{"num_hidden_layers": 9, "hidden_size": 192, "intermediate_size": 768, "vocab_size": 4096, "hidden_act": "tanh_gelu", "norm": "rmsnorm", "norm_eps": 1e-06, "positions": "rope", "bias": "none", "init_std_down": 0.00303, "beta1": 0.9, "warmup_steps": 597, "max_steps": 6782}
MLP neurons of a small language model. Each row is named by its layer, matrix (up: input weights) and neuron, and shows model dimensions 0-191. Each number is 128 + 24 x the weight over its row's rms, rounded and kept within 0 to 255. Numbers have three digits each.
Before each neuron's rows, "fires in" lists the words (lower case) most often at its 100 highest values on Wikipedia text that the model never trained on.

fires in: "including", "early", "through", "e", "victory", "playing"
L2.up62:126074136142142127117146119148140131131096135122121092147152127128149146107099152122143135135127104117119118151108120087125120106094140129141120102129115154134093071130135083119147199114101147110117129115163105138143113128164134147134143146108175121179136178118085122138128132157140102156136102140140076143105109083110144145153161123133101150104105108081127129112137133081145105135174143139101152102144148136095117125139091126156147145116142120144103097146150094138128128132090130104168118044121128113117111122164073126138134164128118093156073182100137112113154120169150105110

fires in: "born", "married", "candidate", "votes", "when", "faced"
L2.up83:135145125138145149168142122177127124145126118124170137141146127112145100107102092094161114127103160133114142160120133154094152105144110143140141150119164086104154072140151092089125106143094139147099114102118105110161109155145168125108133161091118134163096144113107129116128177100142175127100102135109122057100131101158111105145131123106113148151147120154125167072114129172150089139111108182100085150122134111123110084105109174155100108102117132124132120145128113125097149127115126147124088139140118149145112171139124147104157108140132084152133144106088095135128121124075135114

fires in: "be"
L2.up89:131124130124134123121160102148145139122136120123112154150114136140166089124138104255159178143105114125124145157108161114155114145151122164136146146149129122132136187104145050161126140124117127140098083145097118143152136125129136135111136142120113127129125129104120118144214138123116134111119121122144130120123137128123137086156147150146157128110121173147115122138095139114121139141123117100136101122141127142119139077127112087146135103079137124113123164119087132112107112163130117111161091129117132186106152141103146126114122141134138134126134151166095116100107152129128124116

fires in: "he", "him", "athletics", "his"
L4.up494:160152107090108147149160133146125098061126114154117165140094170129156151131135131115135119124119145118119094086097135140110152148125150159069125128127114089092173158163131187150153101167128139129145107145150167124119112131069120141115177118134140164107112121122125091139093136112127079113148120109148115132118128102109135119097141116135158080097161167120157089156104104151106093136109151086121131157178144118133154138163132137125167119130129104130110141155108121144114165096110155138129124118146123129151083131140147133164123110127163102107152139107097092086126118128103085114

fires in: "no", "william", "much", "mf", "similar", "mike"
L2.up308:131139138129092173132111129114157137138122128144108162169105101135141141106124151147147130109143112117107124111156146161098102159132139091126132126152153129109129196123132137110123133138140168139150044072139136121156152138152130146166140132111154089134155187114136110124154128134119101063092146137137186115098167099132116186131137129144131130127132135152186112113120112140172106132122071094137166079105101151101132143091143111161099171147159110132112135140149154160137101121127126111114117147125136143102133160113135139119101098141138153128100126117139150113171146124119101165

fires in: "of"
L4.up174:159117162080148120129099124193131140143152093121120142133103172151137130128122145133135098106098153105139112124119094184164124149149148122085154123158136146103086150122132159110115158148132144111090087121122118116154133116107143141175093157093122116099129125193127139125139153154120095102111093135147131138122115127158133135139134109133132094151132106153130101161088127141128095140109168119123140132118141123142122140139071108110156160141071124139138106120114127156120183093095128095088123160115129105156114138136169171127136139126162098156090153110051110125161112142095123124

fires in: "south", "north", "operations", "opera", "run", "managed"
L2.up665:137115138042128141119129117112188115138142121118075113120114126143143050158138150081114155111104128123138118150115124160047150136133134147125106125144112127155100144125140161124168119101130100135134190162151127137135140121129148134103128143150089073142141122135139063126135137155119134148140150105146120138155115141059127123146141114142154112121144111133166140099132122143139147164178095140130095087100153143121136160131129144119148131134136146127129134143102097134136129141115145086108137095127127118123129171121147122130128139137146200143150144111193120143161108118096125142

fires in: "be", "roosevelt", "episode", "nigerian"
L2.up672:196115130127141132133124131121148157109168131111135121094105129172132067167146112126177167137127152137129123118097142137110122169108102158129131136138128147119116140113125102129118156159111131127120144187159142144164205088130126134143094105125159142133126114146114155133224087115122123090080112114125155131098120133125150126129121113125135138102161132132079135119124115080112139147151160131134121141137097146135131096123138146126088126125141122111184133136128096132115107143105121125138136120122134164106125113094145144139066131134088170108130127157041123115121133137094134136

fires in: "during", "against", "considered", "arrived"
L2.up551:177099141118082174168082172158107134129119108136089102106123155119142116133122135118122102117159128119114113167142124115190126148157165134081158132108083133095126127110097116129105138104154144137127108103143126106171098126090114140102160087105137116123110117138090143098103111105128102078122104117120126118115150131101103097144111148096129117141136103148157149137090085102100114154142151141089132135127153165141064143156117135146123107114109170130120137193132132125130131171098098135096102153115131140158155126111145175099146106130127094146166128138165126130165142130129102164

fires in: "produced", "if", "used", "designed", "produce", "around"
L2.up530:143082078113131079126138132113120158186096142082110147094102163139142198110100133144141138127145118128109134141158100143124132162159131107139139098126150102120100116107157076110125161142147108112113159113134085123158157164099168138094172108115148129121085142162081144141136122133152126113143108101140130105133122071135150111108145097145130150145089119113129119111108136071143127153161104112108146125135103118085113122112101089154135183138168132095133122149137066161125134143123121129142145089131075146115168143128117130122141151137099125111168122113145102129142140146129105119

fires in: "line", "highway", "centre", "road", "tramway", "norway"
L2.up364:162127147100099162129127158151150125113150127122119105128152136144146145134139136073138145134125129135157132099107132130160141153132110148121102116121146147141100146091148128151195150120125124111154071135156129123130118115109114138174141074131181123126128123141156108101076081145130139118130130118115171139097090169096163177099149136135140087110109141104124091117133124081125135129156153164155121111067116131078163065163122184135119145094128131136164117126135126137137083134141128086133158124106119092122120106102195112156097135124134098121097146135133130110119113139106124148

fires in: "of", "during", "in"
L4.up486:167112100114156168149114153138136141124106110123102125176149155108078165144146071138093090121108136129146120179168127080131127119136139136133120117134141151081138194136123107104125113116063147184139102112124129140160134119116146165094143116089155127133122144154128124137104081134080121095163109180110123129114125142135156092113132122126102118133142121154093148098136119142088101106146134193134141143124144103121132097152116134101139140140116132166178143119126135123108143168143131121136133127133087171126095113134148164104127114107103126171159127155095143130186138139134136141

fires in: "is", "to", "an", "as", "into", "in"
L2.up499:133134139129149152180097144119120179129123141133104123131167180106122127168094141140140109102149121138086103109106111117125065146150155100125136101167094130139117134148161167146100136131100134123117121116115116112114095103093144144094100105097127123164099127153156137113153131112081137073111141138129169095108133140143098113111167132128110132138133091137134123134143086128114077151152131125106119129121137155140090110143117137105140124118136130144140179111123135110078117124152116140093154105143127160199169124188165148102104123109132097192139109138132088133160150143098103153